{"head_dim": 64, "vocab_size": 32768, "attn_scale": 0.125, "parallel_block": false, "optimizer": "adamw", "lr": 0.000786, "beta2": 0.99, "weight_decay": 0.0}
MLP neurons of a small language model. Each row is named by its layer, matrix (up: input weights; down: output weights) and neuron, and shows model dimensions 320-511. Each number is 128 + 32 x the weight over its row's rms, rounded and kept within 0 to 255. Numbers have three digits each.
After each neuron's rows is what it responds to, as a language model described it from the Wikipedia text at the highest values.

L2.up2249:101132100153150125106098141132185131115121145168124071127149150115158166151149185192135106131163155074157127128129148057175066086148149119121104119113115135147189140158153120102144125145126119123125146068144129207104127143116160146114107202140193141131112155151063111172162119142153146089077179119172090132155086124208135151131161091122158120149107133150096118120110132131135137130101138116099155145116134146139136164169092156180172062132089086107150212137107112143058178074118113124148148163136150118155203088153055145093066164129103062118095102099132128133101191113111111103
L2.down2249:074094143096108114132048163126102135122117102126149142196065100099118163115135176208111163173140082115196145119120174096083142118177169152154135166058129140109126104117148116133136205149057150111114130097131163181089200113132064076093130115173158123090159174127156108095121161133106168175088104094181114100195114156148090135145100125130157188154062111083098090099107137159137102192094129103114127149095132098110118169070115090158159088141060128089116139089151139146110121142145089117116161159164122115079161157082121162066155138106134105114082140152102116093076156144103141108
Responds to: Separators between data fields. Column and field separators such as |, ;, / in tables, election results, stats and lists, usually right after a number and before the next one, e.g. 177,783 | 73.0.

L6.up1717:217148175152113109065097127137097123110065135082139180158138140099128176109119127121086142126127119161131182171120094133128138147128152178137106097099074203102118075123091099151094128141109089124152131091100110131091108158148075103106088071122106080073116144093150119103112081162096123105177203087125117125175140096099098117113123075104099106122103132161080158182082161158178111125071152103090114171096142172127098084176121125122088148130113116075140066180144190110116127181136155173135096130121189147115148148066115172117139119120084164095095131131181078138103126135091078145
L6.down1717:083149194132091111110129112152092076096115102142152132116160066139115108193175067174112157106143141100095153178112170194130152141125161175137149163046141106128160126128108156055122150136107095116108111182068090136108156151159141149091082139172086169120158172136117090126082156145126120126124138091135142160165105156065142137153130138109133129165063136117072133028135197176118076099158068111167110096108141170135129060113144129140126141112107176174143121150096132047152113136136116122116084117128097115078116056133119135097147135102168129048161151063088108123165164119138147111
Responds to: Anaphoric definite nouns. General head nouns right after "the" or "this" that refer back to something already named, e.g. the bill, this work, the award.

L6.up797:112101107135106077148158133148106122154114135193212147151159133171172100186122122076171079106123138081094128101160112118122066135163105135134134100095047145124075135142097172112142136128153127160139119109149093160112113122117140132157107126067141126101127147165081128129105142094164088168173145093104152110178073105148146108156144119141088136136151144142122118140151140134113129164113131130151113150079193124092156200170186080142125170108158118082114110138092163187173122164147150158163133184055111218166145120139108124066117134099125140154165084114112125121147119190113098139
L6.down797:112120133135111156162126096165119042123167128119167117104108113159081102152136190161162052142132158147108134152134127143158081128018111126110133194179157143078171073091142129110102115126132192114200143168094081125190137117100180148140128155126106106094142135102079114120141121116120131095146098135131116142098162138108181080174122113163094148155120129096150103103117138146134139081148070099160104151127180120173098127142196143107183121133138137139182120079120089124083103137125090121128119121075169115130160096114161082137082118103102121132142097108140198170089129107141153170
Responds to: Acronym second letters. The second piece of an acronym or short capitalized word, right after its first capital, such as the H in GHIP, the L in IL-6, and the R in CR-V.

L4.up1799:144172080069120092133141110156154092129107093095119140123199148100098180143175125168100085189134154175180143129141119061177112119110130115131120056069116235105106167146079137160148104145135136155092141110131153138100119074087070164138143128108190140161129140116114153150130128127140148167131119230123150204150130148211178129099098057130099130068120131217154107109116160140132120163134108093116127103188113188097088089120107138129058110120139175075138108141125106115095111103114140170112158083090116137141147116079130107138153087099112118126068143111148107106176070161149121144
L4.down1799:128147126142091218111066116106104077124157068151132111112141163143127125163174095123136123065117175127177130154089137109218112125110136122141089122129143087115115136129156135167058053074126081162112117130121137096047163147131083154112094163124108148092107128153151146134115128125134127101106103138099122150194157144136064105133160169125128093153125156101156124132094138178126152145063105147115121095054120110058071102096110103118151195163173169144156149121164124067145108108180128144166099130153170162185141106098125119193109096133155159087093101158085165139118125096143176113
Responds to: Before a year. Prepositions and separators right before a year, such as in, In, commas, dashes and table "place |" cells; also opening word pieces like ex, exp, app.

L2.up859:129096063132134161116132131168136126143152146101148120162141118110152089136189139093107095161149142119158152116119067105134106169138098133087175080094074106132075134136095159144096130132180119120105159127126110153114174124155143154140148173135103116107119068109184059117090133073156101119128148096153180192087138124153147154178101111114082152142076135163081181074158136149143147143112093150124140127106147097108118154174093162102174130058143119125099145134093147132133130081161129139130164077076109128140101156154186075125116078088200195126131111150144194091139196196164038133
L2.down859:106164115207088151155130142136066100135136182144163112135129084130076073050081160113096097084114107125099102139103093176128128170116097169131167149055148095112109080157076088158105136105123152127117138151106135146137146114113132154179166173147125146101163100171097140122128173112151126131141163130114109146084165144085097101103136161188118105147107157150110151149104160166130164107151144089105124121168152104115135118153148111108118080127116192191118108123040157134120107047099153131166079175168134165186151101147183143098098135092136110125163093173154134044124169171095076195
Responds to: Word pieces inside proper names. Capitalized word-piece fragments within multi-token proper names in lists and tables, such as Sant|Andreu, Ho Chi|Minh, La|Crosse, B5|L|H.

L6.up345:101126101117146153136122145180208133094076147040149133121141153108205142149155136135112093173119099109116169167135089145140139148076115150122121166112111121185165097143126143170086145100095181125166142113145136147118135111117160152053098131125106159169065115158084172158136076151084135147135112120132124199141090099047120150113124090134129156153098121155052165132114151086138106143147107147112137114128075163112152158120105138131101097076089133091156134143153139090112153122148136140072197164123143163157116159118063151152093150087158132102129121124125142106125091113085047091
L6.down345:178111109104113145135146083094136097115148131074162165180158082167112143088177129093199128103098141163152181135108111122150138137109121077136111103030089150130096155134097114203088127117101138135070085074093120186042138087134126144144167131158091091080165115112139167121096162167153141136174131119135104098152126155144105096126080137161083150171141087114129094177075125156100116005117131175119149114152122114186149160096153095108115141158082193118085131151126142152117172092161159137168108122180097097068120117098107156126166153088140091156056134198119094118139165221129149094
Responds to: Wikipedia results-table cells. Tokens inside pipe-delimited tables of sports results, rosters and elections, mostly the | separators, digits and mid-name pieces such as Part-ick or Gim-n-ástica.

L4.up2755:096157108144169133158180106146170048122163161064172122184066122173118121125115164152148121139118100118143177125096135140137114113134145121085089112112097144121096121115159112157136150073158172129096134142218155155139192129127139109136114181149125110136177086103192114145111128103125107129125077148177200089171108175118120162144095116135119112110082074159112098118156084150102188123137144094123108145102141135063160153196113108103159152110092099116140104124085155162138107042150140170155117148145102126072103136136080166184058092100139095130147095168117123173136104181106098105
L4.down2755:150145102140094097143103151111047141093139173125099112111167097117184113146079101105162086113070109145149078107133176199148098147112080118181127163142138117092172080095086132099155121089117170105188079082104022122133103181147180164174173161111111141137118156073153111144104132066081153097092169125128043093142113138129136150161080150137181089193205147120131164149152131191194140121121120124158155173134183036107161125094129132117122129106147202186064140124132175115078118144108123102156101179066147147165132152143144114111086149133150171065098150118143133144096170124090153127
Responds to: Second letters of acronyms. The second letter or word piece of capitalized acronyms and names, especially sports-club and league abbreviations in tables, e.g. ADFA, SLV, HNL, CNS.

L4.up547:126088098130152077089078113153166131124098121169110179089110126109133161095136124088148084116123122147149143171118186113179162103162149126147157075108134127123141103148110143120096183115129112140148215066148149112096166171117111087225136105067135143175153127139170173098130057088149160140146155201112076152128080160136091074112127135101115121062072110150153162132129145135114064157117156130077092136125144163147176083117138132097115106141155125135142079139115193171185164158115099131121080123190105172101123163123124125142128098148116171107097126139100093180090191134160109063
L4.down547:111161178131152129162171137134147089149144142118133153122137090135109156126128098133160122105113117110124172077108172127142147095128116109118151132169123067138076144199167099113131129125142126124111142150151160125031124151109141105126086091180129130141130102159087094172160111144138118152100094095127153100130097162134109114179144102159080115106041134128127093116162161177118166117097089129054110088111175104146145149180144079037164146140135114152168119105096164143153130129129097124122098155219128126113125123072119146112173125104078119108126118140112142150152156079050160104
Responds to: Word-start fragments. First subword piece of a word split into several tokens, in names and ordinary words alike, e.g. app(ellate), Mor(se), sent(ence), exp(ellees).

L6.up486:087053113086133147150175193169096155070151149167180154126116076194208157146114122106112155135123096116129142141122107113190098084179118142182133135095164058159135120129094176109095147141220129122133136093178132130111234127076112171110153091126141095104132123123077100184137095157038118072132149092187153089125139127089145160102192114134130113127153142162138145112118154116130074102152181120105114160115123151116137119087097142146156086111106122141137146129145110114122056122145085131132134203122106093117117126117106133151157128129156134110149109199108119083160138157104118146
L6.down486:164132133175167141123157062106160109137142132135096159183141168169202108151142073128113131114164093117163086137153136139075106127199166025082119194071118083180118174161164180142079089154153126116131069118120192117141155205117140138130154120103137095152104073099147159111153169127098113147161103145111063126101111114172097125125136137101125105138124173167185116148161083136088111156133139161136120143122155180132104080129130050156093165074106131174120178098120099188119160182105126131064066081081155135060099157140090117164110125104150173070063140084104169116098084181098147131
Responds to: Word-initial "st" piece. Mostly the "st" piece opening a split word such as st-ables, st-anzas, st-upa, St-yne; also dashes between score numbers and section headers.

L4.up800:121153088136106111121133191142121049112154039134170174119163095094119115133120114206084107118131140098123134129052145079167075118140172099080168087091107125160113134096070061145078165112117163110174136113044106148088156122105134143095098129148183094108100084183131140133165115095126080091140168098159172184087137162183117163127098157115070121134098118132167162087117172063089117144142142133143137124093145107132153117126117145104121075086122094103134142126106159146149170213120148137125152090135149116122144117134193153126115165135126132074112163167144100126172164116155126078
L4.down800:120125132105125092160095121184060102140166159147102160101131197113117110215110121156115051074171146070136138105102130101193141141149148113092109140111128068130184175137065136149160136122064136155126136082144145138124151086161122086096101185151147099129118083154162092140143136137148123131090115127203162120111157082074120160137109179170148166130200171120114119139080183112100117127158091110177147119140103144255164185127138145152119067117100121137124113154086134186149154107164153074102102083114127145158103081252102216133087169124150149091114195126091096148131109097144103077
Responds to: Sentence-ending periods. Full stops closing a sentence, often fused with the last word piece, e.g. Minsk., election., him., usually followed by a paragraph break or "The".

L2.up24:151163076118185094142101141121152124119081186109136117184134104096062104162154169162142099176150084079188162119148132128177129098090103176120139179105157135163112124110065200142137114145084107071118207069143146136079120114143151095148099162112145160121110162193133222159121140084107151142104124147156163169169181138170124132167136131132130138101075146132094109083097095146083143103119086116083100109144102113113114119128137117138112068133070100156142161131160158148088114131122168069140201158165122150191119169101093137129061131080101131095090125105111091100159159157155148120
L2.down24:127117122174149121107109160138120087167162090098160107155112163101180116083137214132117125146100076156093127130138126086147150123096114091136167164064042080183140161132178170146095134148098142097140152086106131129104138134150141128128146045095120108064176166138166144123151157121195130137123159123124107137137195131116091141082149108102078155154087057164106141099120122117163115115107154045080102147104076123115104118079110175072100115164074153186138087123071141145121136075148105159157115166147161108054099197100063158120104116113104114123148139178140126077072117061121119134
Responds to: Sports statistics tokens. Separators and words in sports records and stat tables, such as pipes or semicolons between numbers, score dashes, goals, appearances, secured, shutouts.

L6.up86:082143121057122106141131198147115048137103114149176131144137116083112155179082136146075104131129126165100127086076144179218028108161168095067172115089061152121136167096094142130142141173119091119220157131044088187080137110142193138098167166133165091122133092172175129147101143102121093108069126159122214153145181131159137132151107143103127148172152113143147157105115165105104113138194076109157099092153181140167158110140113108129145133111101110073166123082140147136134155130174155095163127110096139109149162126139086161139076153137066148189073114159126098142129142140140137147
L6.down86:123158126091067110186111148145140105120147172130102082080134232128155100159151164136105000214101109076179137164080162126176083147147122186138114137155093036106182146143089086117161155148029102152146122109154125114106096044105133124108098147139120132113114117137134073091169123135126045171104139146169137142101108134144164186110145163154109130098226084163145119134131165131124104105128131117105042157122068145255114157153156171142111078144121119124144167108130144174115139126153161056130127106194094142143151119255132148144125112135085130156097177178097137086158145139138118138
Responds to: Sentence-final period. Sentence-ending periods, often merged into word endings (ine., ia., ). ) or closing a paragraph, in encyclopedic prose.

L2.up2482:129154074071237106173119101200163142121175127105135110147101173080124075069110166197139156183133088106155125087135149142118122132085158116114124093098086155098141137126118113136116073148124178089180133108154134107145084130155121142136155129121137136217093092180138108144122129158067120146116110116140138169135105114106132177115106143145122114181110118129150113167120136181152099108082120140157190097124065074120088114144105126145107095114095003163092064170153137126117088115127154185139151106159164146143164248109168169082083138127115107084102128185146080097124244132156148165
L2.down2482:113099122164158064078134139125125168109125160075095191133135150177125131116110143115117154182079135120118145134123096162176161113123122115150113142067127085120169153042095060146110119172142173121142047134133128104116157089169142124103139159114130071132119132118124096174179097178179148151085115150187078206133099166131163153091102129112102151118094080133135117122108126164111135113177137132138158087091107140116133171073129090144160091104135078089126037119075136116155124160149193115089123151113134148137131087095072069130086106145175125120163137122176138142045102165102180180
Responds to: Scope or starting prepositions. Sentence-opening scope words like From, Each, By, and "from" before a year range ("from 1968 to"), plus table cell separators before numbers.

L4.up904:104166081111137104210121101152171094138117131195180108171156133151119146169156137174121093201154123084150097099155196117218168072107097158093152133093111163092134118152152158163095177158140150163102129048159135076107172098097141170146095187093122134151078156120131103141078148059106141204150180145148146119157097149120100142143152115150135144118095164114068122141110176124112100074098126129118131129126143137105145157145166140100071077102168161124144157072109131139119127153159204120114187166109104102108138160141096131185123168130093086074134094108122097159119090078179148111
L4.down904:156124134105124183116151135113133130133112180079100123118118116107127134147129170140184096106176130104155162116125183149130112154181110161146109116120073104095153145106125087172114168177123121115155101123148114141066121099130059108089100139188144153134131151130142124131141128167163171104111139103149068116127166053098132165172178166074132127151088156165136108101142141161128130079084156126137164137080096155093185126067157140106133202139113124107184163131181111155023124073123104104157134105091139121140151095135114107139157127133094165157132152124155161087141117124112091156
Responds to: Stats table cell separators. Mostly the | or ; separator after a number deep in sports tables, e.g. before goals against (47 | 56); also coordinate decimal digits and phrases like in the.

L2.up2341:129105134108130171104130112137138131095088164123194179132131161162207099099168150166132146177170090137105164064072074103137134099127150088158098065101151144163071121120078075154103136139133124124172135111174137165117106073075153174184113096132145148153104058096151176162111102074074112102129153073148159094066125105143147158094159104168109125084108132173169101111183066176100161147063121125154142110172179132145132156114120134119143121111144087095141075114137137097116166159146133093167149142121150108182136133139107132065129085144106098117134148109099099116107189150193116086
L2.down2341:142159084068118023152174136144090123140140156098136094152111083076127096136149162077131132124122217122180140134123138152138115142080123192172109149152126100141093096181099142147097094132128083147140044135033117149139142146180136129112153046189092124152147114151086172099110113130106126089145124116173062140147137124127117152078132168181128142154155123185112128146183104145093128108065143118092128112145107129129072094154133131133149106094147129192109120178138144159073120134169064176128116177115162133132180068135142167153189108123093120112135141088079129111135063131179097142
Responds to: Word-start fragments, esp. "st". First piece of words split into several tokens, mostly "st" (stairs, stipends, staging), also oblig-, decl-, ass-; sometimes heading markers.

L6.up1782:125157157127070140114102134135197079162155130125124097146202093082108159167106141136122133171118102153124155093146145133116088106147100118134148107106156165124110167148111105043088233075101151146110132169137153149065158095073115114100103111136117068151142139125067116168147131104121137142125148121058064204196097101143101091080115142126159128184072155144101138148080098129140080120145146116118113211128120165131111120176158063031096138153085128116170124174167141142110155098158151097147083118123146119217143117113103145119117137095100150110112120131124114137131124176122131123
L6.down1782:121122124135121127115053126126167124134154112154123111158158150147071156114154115138179071078088112179128081141166172181167123116108122158142145144014109130166223107112064160128102140107145090122092122206132131170096130084144157156196147143096109102093180146118092121183110206072190091101092198128154108154136140098083151103080085142081160102117049090108088168105138106125095047095138127151103170142124184099180154096177132130133178073119139155121125169081113188108145112067119170077129131073198110126171119144106097177082161159153110101133147158107128108113121084127144106073
Responds to: Number separators before digits. Separators inside or between numbers where more digits follow: decimal points (54.00, 52.07%), time colons (4:14), table pipes, and "on March" before dates.

L2.up2720:145089174151121145092164074146144140163138133113119175107079107102093140146186184144108135164099128096127145155198140125121074078138159210156167094109092159143145088157106106141097096122084179139168114130077094145091172200117098133115120104116132124149112149133093095140128055071082146132158131112110109125168115184114121086124126104152132124128056093128217140099141142153186078143069178136092145150103150124080138060130045125158109148087096087127108146189127126197033163124100139190081123158061145143100125100129176158119096152135130184103157110130190119135117098104100128131
L2.down2720:157133136173207135162098110112119093130149223149120164157162163135142135116164161167124115107140067114151152129125113190134116093147105071101075131191069165133130164147104076181140160099137073106109122151096153154121091131076170167148134118106147079140185086106078113141119136143155162176091131108189117140154137084190145142151151134141173125123184123089161104096126099177125080151152131164076098144130090149104097130114123088120133087081112113090155104115127177130126134114119118146087144135132156151137152135162126109066150097115098123160071077102135129137137098046126072144
Responds to: Word after definite article. The first word or word piece of a noun phrase right after "the", often referring back to something already mentioned, such as the party, the same offense, the coalition, the host.

L2.up3021:139149037188093093144127206170123186118145072126130087123111140106133133116116095108156116151076164110096145211220188185150100146178136132145094135120122151061071118168118063110142117092144147190101136140129115081142101146119098153143095128148124090152095073072175115071071159106131108149102130137108126124120146134095188140083121153096145125124122094069202144113141139135162160124087088079128146156096108129107154074138088113152140117092122094114118157153158140171152088152178146112194068146099149173130128188155125146147101121106163160113128103120202111152080131094145100106
L2.down3021:214142089159127108134121162109104117080095132108102095138127142182180157164144089129109129131135143118080075119168160160129102114100139128127124071037122130061151117141109132167161116141156118122112093086099187079133128146077098133130103139136093160165121120084160143121145180097111101178159152089133090134107089086123114126085104102082137106067092124134148115207160202129119156058175140119138131093156081165055164109121089088141153114076146096119114145141128146106083129063161148075047123135127082122101121129151135120135130143141146095123117125140128176113100066116131127111
Responds to: Two-digit numbers in tables. Two-digit numbers in the 50s–90s inside table cells, such as goals-for in league tables (98, 59), scores, and climate values; weaker on word-initial pieces like sh in shafts, shadows.

L4.up1981:164165075094157080183125076138111061119134092152111127137200106122086139104139102148165081110119149141197147102125190148143120111198182127121110108093129187210068145149126180163118137135133171176102160087100129059098122174131156129162127206139161133176120137145082060118113162146153136143068156192183131068196131144123147111120125114093151118099080168123117138156093107123137133156067160123142103160190075107147115159178124087065118152135109154099176133092081132093103120153177150188150126166148132132163159199057101184139123100123122110100054079104167138129130134208167073077
L4.down1981:134090133157109134095141084118122105128127088184150154109126098141059130176129070152142155112124165141144161103146068178130168124155164102103055134093139101136149135163180128154107186121144124106127127143129101125107121184104116137095100154149144159126085150111185127123112086138102123068127110136154136162147137121085140108175159112101112078134109161125181114166116064113126165097141118144127103126105087169158129150190108127156109098117147146104164159149152094138112115130148155139134078176127148141097113145111059127136154153138119097115097084099164122113116077147121086134
Responds to: Table cell separators. Mostly the pipe separator after a number in stats tables (football apps/goals, election votes), also commas and colons before the next value, as in 5 | 1.

L6.up1836:108121137117162149124143154098094086222148120137139140180097200120126144163115108204112164196165100064098137090151135136172115083099149125105103095107145157090097141111108126179094144165206141151166184155074128113099143124110095136092075141071158142121096181131108098145093088130104112119176118133097119187145098124138140065123048139143166121149102160128119105105107133136098085170075098151178128078150140119142151162146097114051128141075084142140130089155174167142169097133139110141091101118100117172095134103121137165103076152107173150148066071153091041151159135128112128114
L6.down1836:137082104140178131101153182083117175112164147138091122089183156143090106124094147156139141105083168084088082091156143168106093169136146159124107136151155177124086131064154116148142184092200154122140159153072150137115098118101131132114255127205114122124103105110125127148167118145067147144166076120184165173072140116123143133185139079145097098167131121101105078150092148089092134150127140108137129138142131139103130142147154157082089115088152150039150145131116151083149123109199096191109100172117194091074046123128131125119144127146130153152155155122040151164107178092103071158
Responds to: Units and prepositional connectors. Unit and rate tokens right after numbers (kWh, kg, cm, per, p.m., ×), plus prepositional openers like in the, of the, from the.

L4.up559:151162134216182114131173120120128153138143132123132114202116131135157147133095162171092154165137091125155131102136156144128110140136181080183116085106091141135048129090119148157148171187160208179088189084106116116146164172105096101118087117058148142139122122116135118130099100100099123141116072167111165144164133086134198138107086082201160124117108115145099134154058115145110158140133146157102123078143146122119176154138186114079106155105152084130136090134157151209106172131112113144145114136164138119161161149089141132148117153144133198132159116100168069138113176127105103140
L4.down559:138120171146135159126141138146114147124203109110080079094153113139116067153179145125079070104155145089114116097151115162060116139157139147157220136182186099124138100148143133189122181111129147128140139099140126100141135117120108140108086212180112080089089101072164097181103126124157112108095163143096125052126084118171148118115181106121175148144209106111126170128109121085118151137165118105124143134079161148181093135110125143161139153120141117127170035051125142099084201110104105114093068091158138144125116108174104143139150132140080133158187075119041161129106138143119104131
Responds to: Partitive and selecting determiners. Words picking out a portion or specific member of something, usually right after "the": part, remaining, rest, other, first, this, of the.

L6.up1930:121163123173196138114102145128179074118162061157106123167151062170126141136145122184114103117153093081148195197128135120145132215157138136074150090105108126071105173076139093115089103133159148135139087140147131083142122058110141162134117109110127087152081128114132114131151097124100146140130122137144075147164055129148112151114144187107146114170113120186160140185127132109154113064102088161105123175144120130096069141116159164135098125120125111139200169120087131120134120097180204173092087176131143133080106144135127119140154196117103209144118080168146106111105118144143108089
L6.down1930:142116092153155139095160169098101187101127131173153166103133125121155144088106126116157157101130087104091085111105123147129149169133169111151132098031113071104178141119091157154190144136076099089072134118145164111171178075098105106110114116084154082169138139178103135212167112149119148099107152170118130165094129162063164160136083132108114111112158114108115139132129171191184128154157127138138173138137139143078152190143106120140146157114088043111087181131145069081112136142113086135142152092111097122057066127135167182151137166101117152042114209102153090134148134080124156122
Responds to: Early piece of split words. Word pieces right after a word's first letter or opening piece, mostly in foreign names, titles and places, such as D-er, St-ylidiaceae, Ș-t-irbei.

L2.up3065:157122082096125099132098123135157120127188049096145143148183151085128144208116163153080142164142152144115148143134143050141107102123210101094142107129129156132106110084129134157120135124137192113136126037143142118093198109155101157132106137129128153116090147103159089114114063111163105121134124171173100109159161103163114137102098145129126125126094173110052157100109154154127076126105113123136105133132092127128171124094083125115074115114119125083155099111148129086088169113150151148122158048090130143127076087105116206117129197149075204087083087130098078197153096138220123116
L2.down3065:176075127162142138094118128132089085080136152115073179131117149175163116121086126124105125132106092159136150141124093174168178107144146135113127135160149123143124133163137103091129111073080116147121165195159136126141153119099102037121148140128126128056159117126136169137133147151203202110188123114163130134080061096109167151175149099112105150189177161120216110085136147103120108127135128114115137118099094138161104117143191090103127117181121134165084119087163113135049095124130209071150143060165109150137082118123098141096080074126098112154110101142104184085096145168114143098
Responds to: Post-subject predicate boundary. Tokens right after a completed subject noun phrase (as, is, include, consists of, resulted in), plus sentence-final periods and table-cell separators.

L6.up631:173147088146104151176150163134142085196139127110136125154114135119119148161124109159180139156168115112151143128141104178129112122091126085116152094099073113151108061191141144136126086163093124141149131148101053103074088112153075128139064110091117129111136137138079146133092150130136148077210151107125121108103104142177137066099091167171154113135054126139153111151129141110159100139128124106098137094136149140121108185098099101216130096136140064101121167108136236155078144140193183094128129102150120151121135120113097120147044134113097117129081152128140148063158108135105129104
L6.down631:129159101162062109131113113097136126150129128116094094104129139122114115159079099146156145139111175085157140103130137196070108166167110126080153096141155142118108103178113098096135102134158091178106149146046132104137107104164103125157169078167000183097098137093128131116117134109141050162166197119119143167023119171138168109117170147103087104095198084121085147162104091165191110088182141097159141122101135159146154132086113152170120158072170110098162183174133101129115156158050129162112151069094128128139158120171147158129240123168159115137122144110078116125175069108099118125
Responds to: Numbers in data tables. Digit tokens within numeric table cells, often the integer part before a decimal point, as in sports results, climate data and election tables, e.g. 70.2, 62.99 m, 0.22.

L2.up1519:082146126136169146106145118147212153170115129179127134144113152141110187118106096146142175202163110108173150122148151131168077084184078147141102135098135121197146171159149158102133122177079086118188140160137135094131119145092082102120064120083139145155103160163104152141165153128095138069100178099142126113108077188197124112112175040130116114139119123179127172134142118064081172151145097157131140170166165147108084120152082103154140071146140098118113147072084124139119105145139184157119130114140129152115112087108169155105113082084175095085066148093169123121115146113088106109
L2.down1519:080100125147091151145118183117090177134112095168135162138096132071165143080116093164153118153184111115098140140113141139155137145115094169146121169089106120114048118118127136124143085105123127061107195136129156132132109166088109155084135114131116177060105137099135104083126094132094131104080172141110181149165162082095067115105162142182126120081170120139153133140160130055140121117060117107156128092149174109154138122183112146149119128200155161103119082167122184123168145132106091129160140114207140138143168155125110150090075122190125179169080157150131170154160130190146140130
Responds to: Structured-data separators, mixed. Separators and fragments in tables, lists and infoboxes, mainly commas or spaces before numbers (January 20, 1990) and blank lines after lists; also "third place" in medal records.

L2.up2881:150144149130175122122151142130147161154199136154113176121100174142121091152099115162122155128120123070178097174153150112152095142118150166186068206096142135205170188134133113151114132127073183126199142183148123134130092134080101164098163123139127128172128127087113159101122171103115144126149170079124102144127096118132194145103164115119124091156116077088098146131062135121146138109210135128089104152177097122148139128179096107088090073152099143101070140107163136166101145142168113125170074157082162099207133150135172113134107177118181135160168135127156119116121131087103096108
L2.down2881:204115139193178101109104114117111093132072071157080105148206160110140163106137104138126095145073106101160109098108176158147098204156120154121176119083108142094118147143148083133169115091163127135139136095097104176100122086055114139136139164153077103130140167144084160142112152109127090092150141126168106139127132149180169121114132068111139130123081155113157149075120143181141097094143111147131155126127132095062096121085043126114078104106141143097097111137108115086152082110165168119161130180128173166068174148143137147105110100162096190124120130107159099089166016129151101131
Responds to: Mid-word fragments like "or". Short inner word pieces, mostly "or", also "es" and "en", inside names and words, often in tables and lists: Y-or-ubaland, Nest-or, the-or-ist.

L4.up551:107162143120139153140209102165106134128160081097145107166208139111164051097143133152131114199075121120189126114105140136174134106130119178118105079078105187143083130090152095103123180121130094149181140117176114049129116113145108142124100090148121099163108099173143113150099046147072172111118119169131084125138137085125173173114171103138117109102097112228127130169087136109097165096159113069161102122127070168145136144155197103155116098151118100142162111115134147111128153153145172125167221148140124183140115125115103120114124097139135138103099162157101096128135149144169055135
L4.down551:202118181129099166117137133149121095119106182178095097127161092065134144114090151070090078124136156075135101099142112151129116113100135184124146083082093103153135187158102147149146145116126144130154066137155122155180119148146093138079118145148193142153162115167113125125138093166167113079151080201145174120149162167131138127174115134123143136160109108128133093115049126076122157060127125079135132117139164068101102164156169132116088104105149193188098132126137090057080159153131119118108114165124141119087095157133087139170090135125144161112103145127125139087121139154123138101
Responds to: Second piece after initial letter. Word pieces right after a word's split-off first letter, often a capital, such as R+esident, L+es, H+ans, S+rbija; also line-start spaces in football lineup lists.

L4.up1487:168171150168083089180079148190177111126099110076154134105094131134148139152144117158073099148169115115161127126178114126159148125113176096093151098105106086152101186068120144114102142117185136162127126134087082126139158174158046146097083079150130085182120130096082139119175084067189161102108136127173141106131147138210131164083091142113114074163071144199100072122079109146106164202125104170114116120163099129131123117137137098121136141135139087099136145144068184107150118113157112078133149086087098123110098155081121196060121176072171140129159126132168146107129073148167087106
L4.down1487:174148153145149110150159142130141127128101157157127081068155143109117154125159136091130126159159144168122120189151159144090141116113148170089189126086142060070134069081031120129161134096142156140178158140098144121098148088093069131144189081174164138130074122118115112123070078133189167106104136139100126103141068103119042111146086123149159041105139097139177082092120110126096071168122123159128118171195124189137052136127136076123145134141140138152174191160110142153129131141141140140138084175116068153086097115099099148129077123144115139139102099137163133093145105108114113081
Responds to: Mid-range numbers in tables. Two-digit numbers around 46–63 in Wikipedia table cells, such as goals in league tables, percentages, temperatures, weight classes; weaker on mid-word pieces and colons.

L4.up18:095144171126115103133168112152122149095100143168113163118117194073112120143085136057150186105086068094125209111151099089122152117116113124159171097061113178136136180098089116120126094130098165174150139095151162109081095141115083127076108136122139115079109178150118103102129121108091103122076177124125074076206174122117138125114199078144116163139157121100141154168082142121165122139112130139172113155152103159171136144145144134097114112113122058098140150202144107130139125125102130159146119142135139132165090109144135114129121127116077091108132162114225157145166124119118132107
L4.down18:140124138198181149130076114144115153093142134101125159170071121121047107082079144113102089099156163137151109106097077186156118131133144124107129162172175102107104170157109168160146144066098096096117110168103146154164079165114097099116160079058162120132158116111113144136162120152125101099129141134149170106124094130119102128132178131060159048138124116154145148106089112101156180158138158102101146145162141149114103073129139122142153161137151167198095099133145226124113131173154100113058098210110089192070155172123089167071107117189122160036145122100070139106146111124162167051
Responds to: Noun after "the". Common nouns right after "the", usually naming a thing the text has already introduced, such as the film, the house, the game, the party.